{"n_layer": 12, "d_model": 192, "n_head": 6, "n_kv_head": 6, "head_dim": 32, "d_mlp": 768, "vocab_size": 3670, "activation": "squared_relu", "norm": "rmsnorm", "norm_place": "pre", "norm_eps": 1e-05, "positions": "rope", "rope_base": 10000.0, "rope_fraction": 1.0, "qk_norm": true, "attn_scale": 0.253, "bias": "none", "tie_embeddings": false, "parallel_block": false, "extras": ["capped logits"], "init": "normal", "init_std_qkv": 0.049, "init_std_o": 0.0608, "init_std_up": 0.0701, "init_std_down": 0.0701, "optimizer": "muon_variant", "lr": 0.0101, "beta1": 0.95, "weight_decay": 0.0, "lr_head": 0.00945, "warmup_steps": 0, "schedule": "wsd", "decay_fraction": 1.0, "decay_shape": "linear", "final_lr_fraction": 0.0, "batch_tokens": 65536, "seq_len": 256, "doc_mask": true, "train_tokens": 371600000, "steps": 5671, "dataset": "wikipedia_en"}
MLP neurons of a small language model. Each row is named by its layer, matrix (up: input weights) and neuron, and shows model dimensions 16-143. Each number is 128 + 24 x the weight over its row's rms, rounded and kept within 0 to 255.
Before each neuron's rows, "fires after" lists the tokens most often just before its 100 highest values on Wikipedia text that the model never trained on.

fires after: "f", "| ", "P", "F", "J"
L5.up414 [128 110 113 202 133 156 133 138 109 124 126 127  97 122 163 159 122 161 105 151 149 103  99 136 128 130 123  92 128 167 116 146 183 124 140 101 113 130 206 128  96 120 131 158 127 186 152 129 140 151 117  87 153 133 174 122 115 170 128 130 151 110 138 141 146 165 158 141 109 129 148 145 152 122  89  86 145 145 141 117 117  95 125 107 161 133 185 127 144 130 130  96 138 123 129 148 126 136  91  87 106 159 106 108 121 144 114 138 110 135 118 147 122  92 121 166 156 100 143 102 126 163  99 183 136 113 120  76]

fires after: "U", "de", "bu", "ro", "ri", "li"
L3.up332 [125 102 131 141 120 133 134  94 140 100  93 129 123 164  76 113 111 111 128 112 151 156 116 130 149 143 118 148 105 157 124 125 117 143 143 111 165 167 108  96 131 140 119 110 103 119 199 105 116  97 136 161 107 136 105 145 109 107 102 150 108 116 145  95 150 121 171 106 107 108 143 112 112  89 165 144 143 185 133  98  97 110 113 108 135  91  82 102 145 138  93 120 112 154 148 120 180 100 172 140  93 100  97 121 123  67 115 163 126 145 129 132  94 158  93 115 151 117  83 140 152 142 137 110 145 141 143 136]

fires after: ", ", "\n", "). ", "of ", "In"
L5.up464 [170 134 128 170 134 154 165 151 134 147 143 131 188 124 115 148 107 134  94 145 127 136 108 114 146 170 103 130 135 148 195 143 110  95 157 103 107  86 145 150 144 128 154 147 115 137 113 159 131 147 133 145 117 130 133 124 123 153 102  96 102 147 102 104 102 126 140 164 125 170 126 104 112 124 121 135 150 116 137  89 104 140  85 134 133 149 133 133 106 132 174 112  61  84 129  91 130 146 129 149 108 146 107 132 130 131 130 107  96 133 122 150 100 151 126 144 124 117 120  92 102 116 138 134 126 154 143 121]

fires after: "the ", "medal ", "Early ", "°", "star"
L4.up531 [123 115 124 128 123 106 115 150 157 145 181 108 106 113 134 136 131 138 129  96 131 127 106 115 155 104 113 101 158 120 149 132  98 107 102 126 136 131 131 106 133 150 109 134 148 140 123 158 141 100 110 143 143 101 102 182 112 141 155 102 145 144 121 143 156 158 111 126 137 119 134 115 166 162  83 153 131 113 103 116 140 110 119  98 160 115 171  79 134 165 131 137 152  87 116  78 134 120  93 138 105 126 164  93 153 102 162 158 127 155 151 138  93 124 159  92 219 173 133 114 120  96 105 114 112 148 156  83]

fires after: "′", "Bl", "two"
L3.up762 [ 84 148 128 161 110 180 125 139 134 142 152 117 158 161 155 135 134 126 164 149  78 125 118 141  83 135 126 137 121 125 108 136 185 149 127 149 157 145 100  86 121  92 122 123 122 141 151 160 157 124 130  95 141 132 146 133 156 139  88 135 130 118 173 124 129 154  97 138 160 138 153 149 133 114 120 189 123 127 133 125 148 149 203 120 154  95 136 117  95  87  82  97 145 140 127 116  93 147 161 121 103 102 126 132 131 114 157 127 153 149 137 154 154 137 131 118 127 109 146 131 155 103 160 128 176 148 134 102]

fires after: "St", "D", "d", "L", "G", "g"
L4.up765 [126 147 124 145 141 117 109 143 151 139 106 120 164 161 100 156 119 123 141 177  90 156 111 162 121 119 162 117  78 162 110 136 155 111 137 121 162 133 114 130 133 146 149 102  88 137 132 142 145  71 101 118 130 146 142 129 125 134 188 167 136 106 136  77 143 156 134 147 128 147 169 152 129  91 123 115  81 104  91 112 119 100 172 136 113 123 106 127 128 117 138 133 108 145 105 133 156 121 129 119  74 120 149 140 108 117 140 150 140 104  69 129 106 148 132 133 150 152 145 154 128 119 137 135 170 112 109 120]

fires after: "M", "B", "m", "b", "om"
L3.up643 [142 127 177 113  83 123 148 162  87 138  63 109 142  84 117 138 126 146 155 144 105 116 115 119  92 133  95 151 122 122 114 101 113 146 171 151 161 158 118 165 148 158 201 107 116 116 115 117 104 140 102 164 112 152 121 119 100 161 143 154 104 169 136 160 128 109 122 114  87  95 105 143 138 111 120 131 111 143 110 134 115  98 125 137 127 129 118 110 166 150 127 156 138 128 139 123 139 129 117 101 105 137  84 117  98 157 128 121 138 153 108 160 123 156  78 142 126 101 131 114 121 134  89 147  80 108  89 144]

fires after: "==", "\n\n", "| ", "== "
L6.up565 [129  79 127 146 101 112 153 103 140 121  89 146 117 119 108 161 136 155  99 112 146 131 145 104 101 124 121 128 131 143 142 147 119 138 108 124 119 151  84 126 142 162 156  91 152 144 131 149 124 179 102 108 185 137 124  98  92 142 134 150 107 112 125 172 122 128 115 161  77 130  88 125 131 130 154 151 142 141 140 120  98 133  92 107  83 154 138 157 133 134 163  97 121 124 107 109 168 137 140 102 155 140 137 131 142 128 114 121 155 142 137 178 155 122 170 100 118 121 120 116  94 123 121 139 172 142 149 183]

fires after: "al", "or", "il", "ol", "in"
L4.up81 [111 109 137  99 144 108 114 136  86 155 124 137 130 125 124 136 131 118 171 101 174 138 143 134 136 159 120 102 141 106 107 110 127 132 174  97 132 126 126 134 116 131 149 134 132 147 135  93 144 188 152  82 182 127 138 131 131 124 131 128 143 113 130  96  87 114 131  91 144  91 124 123 147 123  90 151 125 130  92 162 149 143 105 118 125 135 114 182 107 124 123 170 137 155 128 119  85 137 108 142 121 124 128  97 107  96 122  90 124 114  93 122 122 101 149 135 141 143 154 126  87  74 108 148 136 107 149  85]

fires after: "the ", "===", "|", "Ok", ", ", "=="
L5.up620 [110 154 106 173 112 145 110 109  84 119 141 125 118 107 148 123 126  86 150  84 114 147 157 111 143 164 123  85 145 153 196 127 176 113 104 164 165 145 125 100 151 166  69 108 121 148 117 142 114  90 136 110 118 130 122 121 142 183 167 123 116 109 126 118 134 116 159 152 115 166 132 131 132 126 131 100 112 130 139 109 139 122 113 161 132 117 175 121 154 167 142 132 173 105 156 123 127 126 135 160 123 148 137  90 159  70 102 124 126  94 174 143 131 114 116  92 113 152 127 115 107 110 112 153 125 101  62 121]

fires after: "\n", "place ", "Votes ", "0", "1", "|---|---|---|---"
L3.up66 [138 145 142 110 110 147 161 145 122 142 144 122 103 129 109 136  74 136 117 137 109 115 128 123 134 140 119 122 172 128 116  77 118 114  86 172 141 144 113 131  82  92 131  94 118 164 117 124  92 124 167 114 156 129 119 143 122 130 108 150 130 135  65 132 111 130 147 140 142 139 124 153  92 146 120 137 121 177 148 110 156 144 166 127 101 110  71 113 105 150 151  91 129  90 112 121 154 137 124 125  91  80 106 168 160 144 122 136 122 117 125  68 144 124 129 135 100 121 112 135 100 141  95 160 137  99  98  89]

fires after: "\n\n", "\n", "ing"
L5.up245 [132 114 116 123 137 123 119 171 115 106 159  74 177  87 118 124 168 143 143 111 141 165 138 136 131 164 143 141 104 117 140 140  89 148 131 147  63 153  97 118 142 120 155 128 132 101 131 125 191 132 148 112 106 175  82 111 139 121 122 132 112 115 144 194 124  93  77 146 103 123 122 135  88 128 132 139 147  98 148  94  78 143 108 132 137 112 140 126  93 138 155 176  96  92 108 109 102 130 124 125 136 140 130 141 137 116 130 112 118 122 114 149 128 108 132 127 117 139 128  96 160 149  80  98 156 121 148 147]

fires after: "E", "U", "F", "f", "di", ": "
L6.up53 [150 148 129 154  86  92 137 103 100 111 136 125 122 150  98  95 145 123 171 136 105 138 121 130 150 122  89 107 135 168 176 131 128 143 118  94 103 149 145 147 119 169 157  91 119 140 142 119 158 106 105 106  83 178 170 135 113 125 112 147 159  82 147 145 140 102 145  89 148 110  99 142 123 105 128 138 132  97 152 104 127  85 122  85 152  95 165 117 115 162 139 100 151  76 109 122 142  72 155 107  79 125  78 137 122 154 113 127 145 178 128 136 160 134  95 155 142 110 156 107 146 141  92 147 122 142 168 123]

fires after: "R", "Bl", "c", "bl", "B", "kn"
L3.up308 [ 88 138 153  94 114 121 164 155 123  95 105 129 189 113 141 106 126 167 141 126 132 121 104 132 113 139 150 115 167 138 140 146 144 132 138 146 137 134 120  94  89 157 136 132  97 114  70 156 116 102  99 151 109 113 177  91  80 128 152 168 137 107 153 118 137 122 106 161 128 131 151 104 182 111 143 124 131 113 135 125 114 144 117 132 151 140 108 171 137 152 119 114 132 135 128  88 125 143 149 118 111 116 131  86 158 136 122 135 147  87 134 121 139 160 137 143 140 145  87 124 163 137 122 130 127 139 152 198]

fires after: "Al", "). ", "al", "in", "I", "E"
L4.up280 [129 117 167 141 113 123 127  92 150 119 120 144 147  96 146 141 137 132 122 127 178  85 117 132  78 170 102 111 161 139 152 112 122 167 121 133 117 132 131 120 124 126 146 101  88 135 136 129 133 191 125 117 164 118 118 126 103 128 141 108 133 118 168 103  89 117 133 124 103  89 110  90 119 146  90 137 137 141 153 145 154 152 123 135 184 106 151 141 140 123 141 156 110 121 117 125 129  93  63 103  78 183 125 140 145  96 116 140  92 128 130 135 130 146 125 156 158 120  97 123  95 113 117 104 105 123 149 135]

fires after: ".", "al", ",", "l"
L4.up238 [ 98 106 153 148 148 120 142 162 112  97 158 143 150 125 128 146 148  70 141 135 144 144 115 118 123 132 150 118 111 107 127 136 118 142 166 116 145 105 114 170 105 103 106 130 123 152 128 143 160 194 144 142 179 171 131 126  92 110 149 113 156 144 159 104  79 124 106 118 129 116 148 130 151 129 112 166  74 120 118 165 140  94 152 122 145 124  90 209 111 138 145  84 113 183 146 147 127  80 104 161 126 115 122 106 169 134 138 162 144 138 112 114 139 138 129 129 124 139  90  80 134 108 104 118 123 159 154 119]

fires after: "B", "au", "b", "- "
L3.up484 [199  69 145 134 135 134 161 113 149 126  74 133 118 106 121 159 105 176 112 139 124 115 148 153 147 129  87 177 114 132 143  95 125 113 116 140 107 141 103 146 114 155 139 123 122 123 135  87 156 126 154 127  81 131 109 140 123 141 142 173 152 199 127 133 131 158 134 116  90 163  96 136 156 117 119 165 102 127 157 137 108 158 137 137 122 104  70 132 128 159 104  96 110 156 149 123 116 108 163 139 149 125  93 129 151 159 154  97 150 129 136 162 115 139 151 115 134 104 125 137 134  99  95 152 115 118 151 112]

fires after: "M", "m", "b", "C", "ch", "B"
L3.up508 [141  77 129 157 122 146 103 134 104 137 104 145 117 125 137 120 137 149 119  77 119 157 137 109 142 111 151 101 132 127 154 142 134 141 159 175 120 146 112 119 159 151 136 129  92 125 103 119 155 152  68 128 153 101 111  68  95  96 122 109 139 187 124 185 130 154  78 157 106 115 123 130 120 145 125 144 121 117 145 143 141 133  89 116 135 133  97 139 118 134 161 151 125 119 123 142 135 142 106 110 134 110 154 140 140 155 146 166 123  76 106 128 137 123  92 147 124 158 176  81 108 149 150 147 103 144 125 114]

fires after: "\n", "en", ":", "ent", "open", "ond"
L5.up314 [128 188 114 136 162 126 118 127 172  97 120 109  99 187 150  92 128 111 188 159 153 149 152 133 126 105 137 101 121 148  89 171 143 117 128 117 152  99 114  72 165 120 146 117 142 130 131 136 162 125 127 118 135  96 119 121 115 134 124 129 114 158 128 170  95 120 155 144 124 190  97 153 139 106 124 124 113 136 145 148 105 102 132 116 134 123 155 141 109  83 132 150 153  77 137 122 138 130  99 138  90 164 145  97 171 105 132 126 145 115 110 137  84 151 153 126 138 148 144 153 127 115 101 133 132 119 139 126]

fires after: "n", "N", "g", "O", "Atl", "G"
L3.up356 [124 136 123 131 136 133 100 130 135 175 146 124 168 195 133 135 162  93 175 171 103 172 165 142 143 117 141 137 115 173 146 129  92 126  87 145 121 144  90 128 164  97 130 158 123 136 163 182 155 118 114 143 150 147 155 112 136 138 122 133  93 112 134 127 123 113  95 133 142 113 160 145 150 116 114 122 117  85  96  96 121 109 139 168  90 124 132 144 143 128 131 128 140 147 153 155 149 115 134 163 129 125 139 128 110  92  98 138 122 103 135 134 145 172  69 104  99  94 137 139 140 199 141 125 132 143 135 137]

fires after: "F", "Sch", "b", "B", "s", "bri"
L3.up48 [ 92 145 162 136 119 152 124 124 104 130 142 158 141 106 126 148 117 129  79 169 151 149 139 134  97 122 101 141 146 147 145 155 157  76  96 102  93 131 129 121  72 143 159 155 116  99  97 149 120  89 130 141 100 138 119 158 130 136 148  96 119 156 120 185 135 134 102 110  94 199 118 122 118 118  92 109  93 149 101 147  96  88  94 169 134 147 145 112 151 129 109 141 135  99 146 161 137 154 139 124 126 109  96 136 126 127 163 158  97 109  77  89 139 145 145 125 147 126 136 119 172 127 130 168 141 112 129 126]

fires after: "c", "C", "P", "p", "Rel"
L4.up207 [132  62 127 101 105  67 116 141 138 133 133  81 157 140 136 100 133 125 107 108  86 131 102 100 128 144 104 161  91 142  62 152 103 134 170 132  93 126  86 151 162 141 107 157 136  94 123 156 132 105  86 169  98 139 171 141 106 137 123 177  99 143 113 124  96  92 156 118 110 154 120 122 159 124 151 160 137  77 131 164 107 116 137 121  97 127 147 146 138 146  98 169 176 177 104 143 116 167 137 114 141 139 112 138 105 142 150 121  76  88 152 144 141 123 135 107 137 130 144 119 108 134 164 127 127 104 113 103]

fires after: "J", "of", "F", "p", "f", "b"
L3.up335 [ 94 175 143 161 100 144 110 123 155 109 111 125 113 122 141 160  87 154 111 156 107 128 125 101 123 135 122 152 145 137 107 142 102 104 128  95 108 142 120 121 139 175 125 143 137  81 126  97  89 113 186 131 149  95 157 135 165 134 127 124 120 125 138 130 166 163 144 122 112 101 102 145 119 147 114 152  81 147  86 129 100 101 111 112 151 100 153 112 102 115  97  99 142 137 182  80 154 159 134  77 128 117 141 138 122 110 111 121 125 118 155 124 160 121 125 169 121  85 122 113 132 149 107 145 106 154 110  90]

fires after: "Sh", "c", "sh", "C", "r", "h"
L3.up160 [124  76 156 130 100 146 175 110 159 111 139 119 110 138 136 112 143 151 141 130 143 140 104 146 163 135 141 180 146 131 109 130 167 120 110 167 108 137 114 106 141 125 139 164 149 157 120 134 167 148 112 164 131 174 174 118 100 127 132 161  85 134 182 132 139  98 148 145 156 124 163 112 138 135 128 116 117 117 110 148  76  78 105 118 127 137 146 153 132 108  83 140  83 112 123  86 102 141 129  97 102 140 146 123 126 165 142 140 102 127 183 123 140 131 153 146 164 126 116 144 128 157 105 135 113  82 124 102]

fires after: "the ", "\n\n", "The "
L4.up460 [125 135 115 144 123 159  94 137 140 148 149  95 112 145 127 139 144  79 122 104 160 143 158 147 110 134 169 121 151 101 143 121 111 113 116 150 110 189 137 134 138 121 105 141 112 100 134 136 145 128  82 117 115 167 171 134 109 154 137 132  95 140 125 115 131 155 138  98 151 131 136 135 155 117 122 155  60 166 127  97 147 117 104 133 122 109 151 108 186 115 118 114 181 126  78 149 141 153 137 113 125 127 139  99 161 159 161 186 108 100 145 123  77 110 122 125 104 163 146 115 128 135  83 138 150 119 146 121]

fires after: ") ", "4", "3", "inv"
L3.up554 [140 116 114 120 130 113 127 129 107 138 184 150 136 123  59 100 135 140 134 146 119 100 149  74 139 121 151 102 133 146  82 112 144 155 165  79 166 128 113 130 134 149 123 164 144 129 132 146 163 149 102 108 126  94 117 186 141 114 129 123 129 114 152 175 135 168 163 116 126 116 103 130  92 179  83 103  90 150  91 141 130 119  90  87 139 117 113 171 105 121 130  98 139 114 147 126 137 149  91 143 137 134 121 175 150 124 149 105 155 117 147 154 131  88 116 112 105 127 159 143 151 122  87 120 148 140 101 123]

fires after: "B", "C", "L", "b", "Ch"
L3.up384 [118 105 141 163 132 188 158 152 153 108  95 111 130 102 138 113 138 144 119 123 119 127  91  94 123 137 135 182 139 121 100 141 111 138 157 140  83 104 110 103  85 126 136  96 137 109 107 136 109 149  97 100 142 115 101 108  98 165 100 157 136 157 145 178 154 158 119 107 125  89 111 135 183  98 136 108 121 107 153 148 132 137 151 173 139 106 112 132 148 190 105 138 148 106 128 131 150 100 111 104 109 132 138 163 118 193 118 156 137 106  94 115 138 143 115 145 146 126 107 108  88  94 133 129 151 148 123 110]

fires after: "A", "a", "R", "H", "n", "N"
L5.up291 [104  71 168 114 116 121 158 111 118 156 170 125 130  89 119 101 142 101 102 137 108 124 122  98 167  76 108 149 127 150 112 154 123  99 156 126 166 121 138 121 137 143  96 138 178 164 116 126 109 136 167 113 151 114 148 120 107 140 145 138 109 126  89 126 147  70 148 116 174 136 160 144 155 108  90  97 155 108 159 138  85 127  99 105 153 121 113 115 109 121 165 140 104  83 145 129  98 123 148 166  85 113  78 132 159 140 110 142 106 100  93 102 154 151 147 191 121 157 126 158 121 115 138 142 131 109 112 121]

fires after: "c", "C", "R", "r", "re", "Tur"
L4.up108 [125  68 161 145 117 116 117  96 123 141 109 127 162 117  79  86  86 135 175 144 151 154 130 145 128 131 123 109 125 154 107 127 102 133 123 126 137 127 103 143  86 212 141 142 137 133 109 138 141 154 110 176 123 118 136  91 130 169 148 115 102 132 137 114 103 112 163 105 161 136 118  82 124 147 142 144  95 106 159 117 109 146 152 130 112 142 148 174 125  95 146 151 130 141 123 115 136 132 106 155 110 108 115  82 160 164 131 166 145 120 119 131 122 122 136 144 135 111 151  93 105 129 159 130 138  78 159 133]

fires after: "n", "l", "k", "N", "em", "R"
L4.up661 [119 112 102 149 156 149 108  91 152 126 167 145 146 107 156 137 125 145  64 132 117 117 103  81 159 100 124 161 117 143 105 137 129 124 157  84 134 135 110 141 148 141 127 163 153 136 111 179 158 113 151 146 171 109 164 108 104 146 144  94 101 142 134 131 133 120 151 115 124 135 136 119 110 126 117 120 112 115 155 117  99 155 109 118 110 130 113 134 139 131  85 108 144 190 158  95 142  59 133 117 107  95 116 119 176 136 114 134 102 123 158  63 138 124 171 120 105 103 151 118 122 119 106 126 145  86 144 167]

fires after: "re", "op", "p", "at"
L3.up721 [159 116 162 103 102 143 114 145 159 160 113 103 105  92  79 145 148  80 144 125 160 168 124 132 134 105  95  79 124 130 109 117  83 146 139 107 137 164 106  99 159 107 119 182  79 141 119 153 111 118 126 118 123 133 171 139 122 102  47 123 116 122 119 150 130 118 110 126 143 157 150 128 119 109 139 115 103 161 153 135 116  98 156 133 116 101 158 132 133 110 168 152 142 180 113 168 120 126 179 166  91 115 145 172 137 132  77 110 115 169 138  98 126 143 111 123 151 123 150 173 169 130 128 170 113  84 109 115]

fires after: "| ", "R", "N", "Bl", "\n"
L5.up309 [107  68 123  80 152 145 111 134 138 166 148 131 164 128 163 131 181 131 107 172 134 107  76 113  99 146 168 128  95 165 141 119 123 126 119 146 126 106  83 132  87 152 122 141 140 127 152 102 145 152 118 138 111 131 111 111 105 155 137 138 106 130 126 122 138 115 131 157 148 181 155 150 129 109 128 154 174 124 124 142 103 133 150 123 132 126 114 119 150 128 107  52 112 144 106 124  76 111 140 138 141 112 126 103 118 121 181 106 154 117  90 125 136 126  99 173  94 138 138 138 127 120 124 136 153 120 134  90]

fires after: ", ", "the ", "); ", "of ", "| ", "l"
L9.up486 [155 125  85 149 133 132 163  93  66 126 163 133 131 119 148 151 123 131 149 123  94 166  94 103 116 140  83 112  98 153 131  79 157 152 138 165 110 153 127 131 165 156 116 146 147 128 148 111  84  93 151 148  81 141 166 121 131 133 113 117 119 111 150 156 127 106 128 153 132 148 140 109 127 118 139 186 104 105 114 104 134 121 138 127  76  81 143 128 117 136 144 153 141 123 107 148 156 120 151 117 129 130 145 118 154 142 125 147 136 101 149 137 150 149 138 127  96 175 152  96 132 127  84 155  84 124 168 111]

fires after: "di", "im", "Di", "U", "the ", "com"
L5.up699 [139 110 167 137 134 114 165 106 129 122 113 122 132 141 169 145 109 121 132 106  83 132 105 124 104 119 145  99 105 123  94 125 124 126 133  72 150 138 115 122 148  97 126 117 101 119 149 133 157 126 115 126 105 131  93 140  83 158 133 123 142 106 185  92 131 156 155 161 129 127 129 100 135 109 102 181 127 174 144 129 121 157 136 131 102 135 140 116 121 119 130 178 142 101 147 135  91 110 118 134 107 156 123  88 176  93 112 145 148 150 127 120 129 101 104  80 130 173 140 143 104 176 141 159 106 167 129 123]

fires after: "| ", "No", "R", "os"
L5.up540 [ 90  67 108 106 146 133  93 119 159 112 110  86 156 128  99 134 156 133 121  74 122 109 153 123 143  86 157 125 106 167 141 168 134 110 128 111 105 116 125  95 125 159 127 128 132  88 123 113 134 169 116 106 151 169 130 100 145 121 152 132 104  94 116 106 166 159 146 128 114 118 133 167 124  90  97 123 117 134 102 149 111 174  97  78 138 148 143 106 121 134 111  93 104 142 108 153 131 173 128 141 129 130 159 138 142 102 139 182 106 141 175 152  93 104 130 189 155 116 130 125 164 135 147 126 127 106 140 132]

fires after: "R", "C", "S", "G", "U", "sp"
L6.up556 [110 146 167 126 136 158 149 120 171 139 180  80 152 124 159  97 163 149 106 120 100 147 114 124  96 134 105 111 140 143 131  86 126 130 115  98 128 120 106 103 134 113 111 130 121 118  61 154 169 137 132 153 132 108 123 171 116 121 102 115 156 118 136 158 149 155 114 128 153 132 134 120 176 135 131 126  52 124 145 120 111 140 114 147 146 172 142 111 127 115  92 126 114 126 122 131 134  77 144 170 133  96 142 152 119 121  88 127 145 121  99 113 144 148 156 168 159 147 140 126 140 106 128 141 136 111 179 166]

fires after: "b", "B", "G", "De", "Par"
L3.up369 [151 133 183 167 101 178 120 103 121 106 116 128 126 128 109 109 165 138 121 160 107 129 144 133 110  97 103 162 171 140 130 142 122 112 112 149 165 166  93 137 136 124 114 161 120 118 171 128 112  98 132 144 102 176  92 165 139 162  87 121 161 122 132 143 149 126 102  83 120  77 114 117 148 128 142 140 125 152 146 128 176 159 130 114 118  97 146 131 114 162 144 128 132 128 158 168 104 132 135  98 115 129 124 112 138 157 154 138 101 109  99  91 122 140 121 150 161 126 152 159 134 126 160 157 134 152 105  94]

fires after: "R", "B", "N", "M", "T", "S"
L4.up135 [154 110  80 167 126 118 148 116 127 164 155 116 118 162 128 139 132 135 151 168 111 130 101 108 101 141  80 182 186 170 111 101 128 133 146 121  99 159 105 159 117 171 113 102 133 124 106 139 164 119 137 116 118 124 138 131 125 123 129 165 114 127 113 147 119 138 161 112 139 161 131 107 155 117 165 151  66 119 155 153  93 102  95 119 137 117 125 151 152 147 137 124 112 133 162 113 121  93 109 129 132 116 123 154 138 125  94 165 112 127  99 131 154 136 135 163 146 116 121  90 143 135 116 136 142 116 138 112]

fires after: ".", ") ", "1 ", "0", "8"
L4.up536 [131 127 126 131 136 137 134 148 106 158 105 118 196 126 117 128 106 114 153 151 149 137  90  94 112 122 117 114  69 120 109  97 133 139  97  91 139 158 103 131 113 147 160  82 134 180 103 150 158 158 140 143  98 128 146 155 155 126 113 112 100 155 123 112 149 139 143 125 137 120 121 127  93 124 116 158 128  84 139 160 105 126 150 109 116  70 147 129 142 100 137 162 110 140 126 121 115 104 117 118  86  99 132 139 143 144 153 153 158 134 150 125 138 145 146 116 128 106 140 116  94 139 115  86 162 122  81 176]

fires after: "′", "the ", "The "
L6.up212 [113 118 107 151 132 150 142 107 142 113 132 152 155 152 116 153 169 165 114 128 134 157 142 129  96  97 168 136 100 133 122 148 140 162 154 119 113 150 108 113 187 115  95 105 167 134 112 128 158 110 131 146 119 170 137 106 104 147 120  91  84 134 161 108 133 146 121 162 146 111 112 148 132 137  90 154 121 154 151 158 139 132 130 144 143  97 140  75 148  90 129 111 124 130 154 121 139 179 122 150  94 118  81 118 155 139 175  95 139 179 151 115 136 127 138  84 107 147 190 145 146 110  82 171 136 140 134 123]

fires after: "U", "ro", "li", "I", "reg"
L5.up504 [123 163 132 148 143 100 152  93 146 132 121 126 146 155 124 125  89 112 130  98 104 176 132 141 139 149 159 110 160 185 113  82 118  80 151  85  69 108 127 155  85 135  69 114 138  90 119 132 137 121 133 128 117 138 148 166 120 105 123  97  85  88 139 158 165 117 129  79  85 123 136 143 121 136 188 190 134 141 133  84 128 157 100 122 106 131  93 116 135 121 140 144 132 115 150 124 129 122 105 140 109 132 131 126 142 106 128 137 140 161 133 155 119 141 115 131 140 137 112 131  93 136 105  84 120 135 130 162]

fires after: "E", "P", "W", "C", "ar", "O"
L4.up322 [160  46 166 139 132 115 122 121 117 178 141 158 130 101 156 136 116 112 131  90 100 160 140 128 150 154 126 132 125 143  94 110  84 183 142 140 121 157 133 135 136 135 155 155 100 129 118 110 139 152 103 176 170 167 117  81 134 135 121 153 139  79 109 106 109 146 124 152 135 151 111  94 150 115 111 127  74  93 120 119 134  81  88 124 117 157 156 131 126 180 102 143 136 124 145 161 153 146 140 131 108 100 111 146 128 122 155 125 102 119 174 120 145 142 145 102 102 105 127 120 157 133 175 140 131 120 151 144]

fires after: "the ", "The ", "Histor"
L3.up237 [137 151  40 134 125 115 165 131 142 145 108 146 135 116 159 131 178 148 114  77 100 174 139 134 137 127 189 100 114 137 172 132 116  94 142 147 149 155 134 153  94 105  87  97 106 123 124 120 120 138  88 121 156 167 117 146 118 160 115 119 119 135 122  99 135 140 133 127 171 107 144 144 120 135  95 155 118 114 159 150 100 122 135 160 191 125 117  88 158 137  84 113 152 116 114 139 134 186 109 170  94 124 142 131 144 136 125 152 115 121 108 103 117 149 158  84 151 119 116 135 180  89 125 113 148 165 148 116]

fires after: "B", "b", "M", "F"
L5.up279 [105 107 131  98 146 174 151 143 131 128 114 140 145 130 140 103 104 123 145 165 117 142 154  94 140 125 132 194 119 115 130 112  99 130 110 158 114  96 147 135 139 168 166 124 112  87 145 130 126 138 111 160 158 110  91 105 101 146 143 162  73 129 123 184 106 133 110 170 141 159 104 120 136 125 152 141  93 164 136 157 136  84  75 147  86 112 116 139 125 138 138 142 165 158 151 162  71 113 159 146  89 124 150 102 133 125 133 132 105 122 127 158 155 101 136 142 134 133  94 102 153 131 159 110 115 118 117 146]

fires after: "| ", "R", "N", "L"
L6.up351 [155 111 131 158 101 105 119 119 108 129 100 128 143 134 136 127 135 140 119  75 117 113 141 146 133  92 141 129 112 156  94 123 130 150  90 141  96  91  82 148 156 161 126 146 147 112 114 116 162 146 110 126 143 154  87 129 112 134 107  98 129 113 117 169 215  81 135 118 141  95 154 147 124 107 109 147  88 171 130 149 159 160 105 104 167 147 123 166 114 144 162 117 136 143 144 115 135 153 106 153 112 133 123 151 121 104 121 172 123 140 115 185 166  95 116 126 136 109 124 121 153 152  81 155 143 159 142 121]

fires after: "R", "c", "C", "mar", "\n"
L3.up727 [122 104 161 127 125 140 140 194 158 151 152 135 161 126 131 136 151 119 119 132 121 131 126 154 125  89 118 141 125 118 118 146 121  90 127 146 152 160 146  84 102 125 127 105  84 114 117 130 121 136  65 145 126 138 118 130 114  99 151 124 122  84 110 143 154 114  94 150 147 182 123 118 157 133 124 133 118 117 114  97 123 157 148 104  52 115  98 163 118 143 186 118 136 126 130  92 121 149 102 148 112 113 125 135 163 136 135 120 145  96 126 155 142 126 125 117 113  72 149 130 115  83 104 139 121  59  83 192]

fires after: "8", "7", "9", "6", "5", "0"
L4.up556 [100 143 152 138 103 144 113 142 111 170 127 123 152 154 136 130  71 129 124 147 154 156  60  96 158 146 156 105 124  87 117 106 103 110 122 118 116 163 194 124 122 126 151 120 128 147  94 120 136 162 107 127 112 107 123 141 134 160  72 166  85 107 149 119 148 121 148 159 155 105 133 101 187 104 140 144 103 125 142 114 118 154 149 106 132 127 131 133 136 133 162 157 115  91 133  93 162 150 101 144  81 160 126 135 153 149 130 163 172 119 125 139 153 141 166 148 106 146 111 132 169 109 148 174 152  97 145  99]